config.toml
positions = "rope"
rope_theta = 10000.0
attn_scale = 0.177
batch_tokens = 16384
max_seq_len = 1024
MLP neurons of a small language model. Each row is named by its layer, matrix (up: input weights; down: output weights) and neuron, and shows model dimensions 16-111. Each number is 128 + 24 x the weight over its row's rms, rounded and kept within 0 to 255. Numbers have three digits each.
Before each neuron's rows, "fires after" lists the tokens most often just before its 100 highest values on Wikipedia text that the model never trained on.

fires after: "re", "pro", "f", "e", "sp", "W"
L5.up311:128110117104107137141126155180121134152116138091080141119148163145175161115145136149138110083156102103130098143070122103117115136114127123121131137156114128108130110117136169160097157119100096152139111123106142185164185109151173138126132094092130084157121134098143129131138128130128129116
L5.down311:110164101117139119107130129072145122116102129115126105144091119126122113125089115127127126163118110152076110095131131132152177129119113106171149179120187111172119168132146116082123145145178123112137152129139138134102170103151113099138092132136148139153129089142142128080095131132120174162

fires after: "si", "f", "ep", "re", "of", "e"
L2.up469:165152114138057094092150171148132100168151111103117148124147136102141133071156111128135061120139117144125158142115139121149107107128157124082113142140113141178172137116120149135113107144087117131151146137129165138146152133139134127141111129146179117127127103133127176115083132188126086144
L2.down469:138085086146044096102154164146102139190137160102137117152120130120141124085137103137134102125107134145153099181118154146133120154125149130087148114104103159159184119089126109148118107158079147079101152103145159154142152126121104115112089172141145113099147145141155142117104143146118101154

fires after: ",", "g", "n", ":", "wh", "G"
L2.up476:132150158122161132150153128127125095100134114144114099102101139127084138139129126109119132132142168173147141135126127120139095085125115104079171148126130133152143139098129150089113131166118171122142166114141129070144129133131102138160124120137103088085114114131131098093120130122144200150
L2.down476:166111156114136104153128117095138128163134132129144138125111126153117152138122168122105118123099163170154144133145142151112131117133080156142120153146118092102135142117133170107126155128134144126093130109103058153127174150107159141125128108153154079136106130127104129173120091137104111112

fires after: "b", "B", "G", "cl"
L5.up127:130126110157092126144135125150122133199152148135166122136115119081146167108177107122119138172115098108141128091131143132116087141152108144109101124180106130145067084150091125156145116159148102124154156120090119108138177093133116104118142107143132095140144115095134175130127138147118081131
L5.down127:117121118161100108139129139115170107133174109122088088120161128143146144140101110134116136155127087116103108116113136108109125159142127179142093085124115108169160163142096119111102096160125118145142137141124122110113117118135130115131095117146125139088111153119086131136144153147113127081

fires after: "f", "par", "–", "qu", "Al", "m"
L5.up400:098135119141130134180141160123115118109159115160138169109144074142163132151124143087153128186120154100087167140086139174126139113111150131129161112146186167104073108115114099107115132137094149099123070090142142167109096144130118114117132134093126121123132139084101116119118127162111173107
L5.down400:166117134104174109143134161102132113151058118088112100150131127112138122152146117168138137115083117153129132067171139171135095147145147145094079097120118130121137136137174152116118136122166081127141139130165165107159149117095125125102134164151133132108113112162182150135148098150150134147

fires after: "o", "el", "om", "ro"
L6.up345:149095169136120104098150123191146138141178147113110095146090127133142128157089102087132106141110154139136136087112142141140111141116165168134117116093114122107110129150125116131118121137136102144130168129115137111152107063101119094111088131131114124167124154132134133122106161092133130151
L6.down345:113125083161107148086130140132133109120089126148153108161132101102056156116105129155115179101109115150138111118126140068163124122103084113111152137136144110120133151159143174099124117145088133083163131150155106106087127131136116125119151161119119107105141107150154141100121143117119124143

fires after: "em", "sid", "it", "r", "i", "en"
L2.up317:154134132139131154135116082122117141117128141169123115116101104152100141139120137138113135115138127138182126100074112125175103119143180141137120119161155116159122115104125211094136123114090101153128156120103118124160163123144130107110131111177155158106125191145109113120131140124107145116
L2.down317:164126116132151081122132145138124107151159087113152077159081152177108144088118146102156132166104170137111118145161152103148147141077094111118166113082134131125166114119151102168099137142128152107101127095163149133130145106100105140160119173095122133122152080121119108168137117116152109128

fires after: "ot", "b", "e", "t", "ut", "Bl"
L6.up164:139125085080106106149125129145109169083162130126117120105099173103110088155163170104123135144139133177151122133118076143087128175130150148126170108108160164113134128145140134112133110108133131116074092131115161154144122147150127136108121169078131154109117150150107115147127139166117105135
L6.down164:171095127124147152106121163092137151114125139055137122093103146086100131138094135129146165114121128127139147155153071144133155161115167158134115141164147112116090191118125151145122139117140091148118119119140068139102128117128162145133147146116192133122100154125146152131099145145123108088

fires after: "–", "201", "all", "199", "18"
L2.up473:119128079107158133111152119158085161151143116139151147114134170118142151106164146118135100131135115115159088144117150152147105139126162112144098111119153116126121142151064127149102120149149129131104136124077114116131102157163104119108128192148067079154098099069144166125145143083121144148
L2.down473:132173130107128119088141098122141133114150117147124157104114111149138145173084122156127109100111122094128121120115105162136095149110153133114140146117133160112124101116142146132104144119152120137132145169111080115111132131157141106112166141057158122157108134135091122077168116113130144131

fires after: "m", "ov", "f", "M", "ed"
L5.up322:123114105118125151149140115132104118114119129143108152110131103101120113142095100122130167146152107127081150145118142147093118113112086084153150126139112090140117127100146122130176145131124116148076103117103133134138098156128143087149130095106131138115111162148122101120123121150075155103
L5.down322:138122128128137142146126128148201111095135149129107184114102132092171098063113137138116144138099140096128088127103140086177158136128132162134104113128121124150108118130143125122135124150124103115168169081135148127107140180121085124139142158190146103103143122095111131137085136111105106107

fires after: "|", "R", "."
L5.up506:162064175110125108147118169134121107082193156121095106132123116146112147127139154140137080115127119099082129115141137143080144114128139141162117148110109157126129098105177116123145131136125130139139130096128135141122117089129109121105140110150103147162107142120159133134173094139137158175
L5.down506:119168118112144191127107131128149088136118138110107165133130111130115146129151107098123156115142114160107119084126118104175157139065159125164160130102130115116146139136160089133136102153173129097127134113147147147152136167164144142135102102120147129077118130173142170140094071109111128114

fires after: "s", "1", ".", "3", "0", "9"
L5.up60:110080118116145107148119165127104096117181140125118112132112134132130132140151120163119101118125116131140170132144103159094106107129119136103101139127144154125149125144124165142141123172101140127126103123128100135114172122128133160148110111181110099134129106090139071144145093132141110072
L5.down60:115096106116145118140130117144129115120087140124126100149153113139119151110146087154141147159106114125095137143112141104166106113164100163130113122179100182129189141135133126147160116116105102167114130152103118108096140105128153115143125135179180146164099133086161099152145154084142134097

fires after: "b", "B", "re", "Con"
L5.up357:144103149177101130157147151137131143131174119117132089139165137140064129110172118107130142100103152157118139132133091100083090136132117120130161131158104130136156069172143118138151139127150103104086150151143121128116155087143129118123132119125134082111123097137108139156143123096155110173
L5.down357:145133087152138161120162152144109125146153119146137099125115106105121110128125125110145154115103141147130150139135097098114139112118139093125147090083139133125132121142122121195155123145146068177101188113124124115134110151134143122087101144146159092175102117123127103165138101113129128114

fires after: "m", "ar", "rem"
L5.up515:119096159085110127109136150129108128130119156146169121126151110111134080111138140118122159096118083143156126129113102101117147173112107100128130129115121167128129136096121132159130101091120121132137136142112134131159173094155111115118112144109110091146102127125187080133100120150154114151
L5.down515:119147107103145136107166143099138121102171126133144165159141167103113127187143098107148155130108168125136166132116118146162138145139174108147123128090109142135152122133117101150144120134107121114149111111156122121106086122081132143130125125137202119106136137102137143149158140100126142112

fires after: "ro", "v", "ep", "b", "old ", "Con"
L5.up440:139071148139086145138133122141105094154124162142120126098119135096120122162132106142119137115119082143121084106103158135164102102104169121102125122125136150152131137127158124156141074139120135088106109147098161087098106141124136102106121096135119133134190120103146146125138159155130110093
L5.down440:080078144135143124103139121115152143111106138086112143145127136121112130115129129132120130156119162101153110142126150149126146139167123141096098123072101105128143184135125157139128113087123121149140113122162133146162120159135174125137107117147126160073164151127175121061136130132164129129

fires after: "B", "f", "b", "p", "e"
L5.up83:093115122122109146157167141120148116116134112142125094121140117138124079143147129153125141116121137158153093158126113048120110159155118141105145132174125145134111150139124111120164145113144068111110161180115176170129126121194106080122131125141137160122081134114097106132132083154156129123
L5.down83:117105094173111138102149103102145104126122155109085106176100143151132137100120070134110144127080110157156128107159099145111123127123150119130120097155123126119103145105123119112135113076163107082123151132134104150139113120106125152098110131087129086121133139194131107171144176155132118139

fires after: "G", ".", "D", "g", "1"
L5.up74:151109141113136137137117130081133121112133092164154131113079079131137183118115130124114077144130109123149154131134103144116148132088137154110127128166177154136139107145117111130123150126140161145131118087081094129146097149124120152160151109182120111080095149110153116112142113107136095129
L5.down74:142080089101131135105110133151109108160110086149170155139143123117110095181125100148149168139092158127117110093145137117130116168157122120109124134098109166117147171149135120142101082114136100085159138146158143150125132102114122127123118156146134121158146109127098162094121120121154155129

fires after: "g", "Au", "li", "si", "qu", "w"
L5.up63:125166149113124143157153131172169112131139104141145116149099084080134115135140163105160094137066138074139113074175153110153116150132145146173070140113149137091131095126147140123129125108174185121113127118121090139083153102146111118120127080083117145147135164136122125143134113108178135094
L5.down63:115143133119067153147179084127136121126166145112151128085162114129173114127163092165111145109143154138098133105116118120138145149099146119120126086128120127094160082080154149127117101103152130058125143158117135149099156167127091131087133136100096131075115142144143159126148123132129147136

fires after: "R", "W", "w", "v", "V", "b"
L5.up79:127117146097119125130129188143135130126160120148075106102138085136123124134116132119106074163126119127100117143152181090096150122135131090118106132106147176139140156146145103137110112145135149121103140092091150115088134126124112136119113127110085109181115120116153150143120096131132109090
L5.down79:109144099150116155122127130103095088079138109108163132117163114125105188117166136158134118078137128148093108151124106134147143117175167161104110080112149149126133119100167122135124172055133152107144111143154107106134111128138131156099137117130153119111128170133115128116141114109148138118

fires after: "a", "ia", "en", "i", "k", "W"
L2.up343:135117142189138149119108124144116129140095117103114115143122144109138139127168146111145140173131139132125167089116125104162141132132139103129152113155191066106130138139104166126110143120130068161103117111104135124163122142127112122106128150155130138136129151115105165156066092120109138117
L2.down343:155125118101138132137119092114125139125126132129147144155108132144118156160089125122149111133122134144115104163180126131095148099121106135147117165154115171117178123101151105153133124139114180089189115149118121135135147139127117075167129133137130101122100123110201117125173148134099109120

fires after: "el", "ol", "re", "f", "ec"
L6.up486:113168191101109136122099137151114150124160146116120110127129107156150163117179107141141098127101120115137173148072136123104123149101145093094143136107147104125156120116131087113117141117103138109134087149120130110155202133125134089132105100109088082096143121112111134154100152168119085126
L6.down486:137126083168180116138144102120169146131093150118151092142166137115182114162133116148125129159085145130131138133123117144157153129096122171125127104125171159131136145133120113122135115076122139134120132135105118175099125146156136104114146096118115099103129102158163169160121154090112122105

fires after: "of", "w", "i", "f", "ter"
L2.up275:128141153133094124131112137156098052120177155164098082114119126127153147112125108125157150111146162151139141103116092089100142117146138129102145113112076129148133123098148169151105131143077116137098145093112136143140119144131125147111135164141120140115115129106158156121066123151124173126
L2.down275:105125133112122140110130139148092091123114168151138131119125169148156108113142101136159194125152137143111120178115081133102095126166135115096156129097135112117108158098112143148145170115096090103099121109112086119137175122137125151124121116128092192103140122111168134107077144114177151113

fires after: "e", "v", "a", "ro", "i"
L5.up175:144132145113107124153126117125130083084138125135116122147148145133064119153126109101137169162150094132119137068062160107128134119149122120115151134159140161102090129131120106124130070115092177129116117135095099106096133093134114146137134094136162123107164132132120133106120149150133150123
L5.down175:115146136121125163098139150085123147144106160132124096167146138136132113128144111100184166104101117136139144127123155119129100131159134137127147152082147083122104132162171138135134090139102150145147135129092156182121118139136106155164152203143081105130112153155120088113129124071122133114

fires after: ",", "wh", " ", ", "
L2.up42:107153159122145115082146102130130132133143162152125116107130080114086111085115084073103103104115143088120166103111154141137114119106120149121133107131103146129132128118131144103137134172136185184104111142126149098123140120121113132159157078099145105121128126116091096099159123151167130191
L2.down42:152131094141136163158109123142132138120101136121169088102149149096139105194130135129121163127107113114125160148123159112096121103129102088162113131108126125123125110108152107163107147108114132148177131125137061131128129110105127115143118179141107167115131078159123096111106169111086132118

fires after: "m", "em", "B", "U", "am", "P"
L6.up586:104127143132115138084122159102114142109126109164149118107145124125120097166114153119099160114107127143167108117150141093133151189129111113150095119126094110102135092140108131129096127147121128096177128119148114118154102098159144126186075143131121089141135163129160124134072135124133182115
L6.down586:166120147123130095060133154127110118131119135122141110119100118105171107119092147163171151104144097164140142095145117120169106093132166119107137123143128138120162165078125163112155108131160149116122067156130142110146119093112122106108181108105109095118128118102115128135132144161119103138

fires after: "p", "V", "b", "B", "P", "v"
L5.up513:153126124103099148145142142142128099120108116126106116167169113103105131118150151176134099132103135136124094151156179111125109150147102129115111111150136107131112123129089097096176146158144127127137157133091126126104148117145144133110124139147138110129141102120125132112096140125138090132
L5.down513:123092125124110134145139088116119090142135156175125091133129153139124167142110126149118121128103148101078112123119123063161143127125149149128122115139143132125098141065114158175162128091181108145130112125147135134152185149159145109112104178166090149102123160160122095138148135126113124119

fires after: "s", "w", "W", "Ch", "g"
L5.up314:140140137099117172135143148102140119167150091107145137143102080105145122184146102152142134128095122104141087102168136172151095120160137116161135117110128129120110167110127136113163165125146124133121095099071130156128083131150156148109117122112105104132155114141163131157087110117132122109
L5.down314:126140128112141112129155153161146113142087136158121149161154116153116127143136101092122123162137073112125118165166139090151095075119192137099155097111140102143146150100117083161120138115135133107140146129092110128135164178150163133107090131106138090120175147121119141115124136108144135163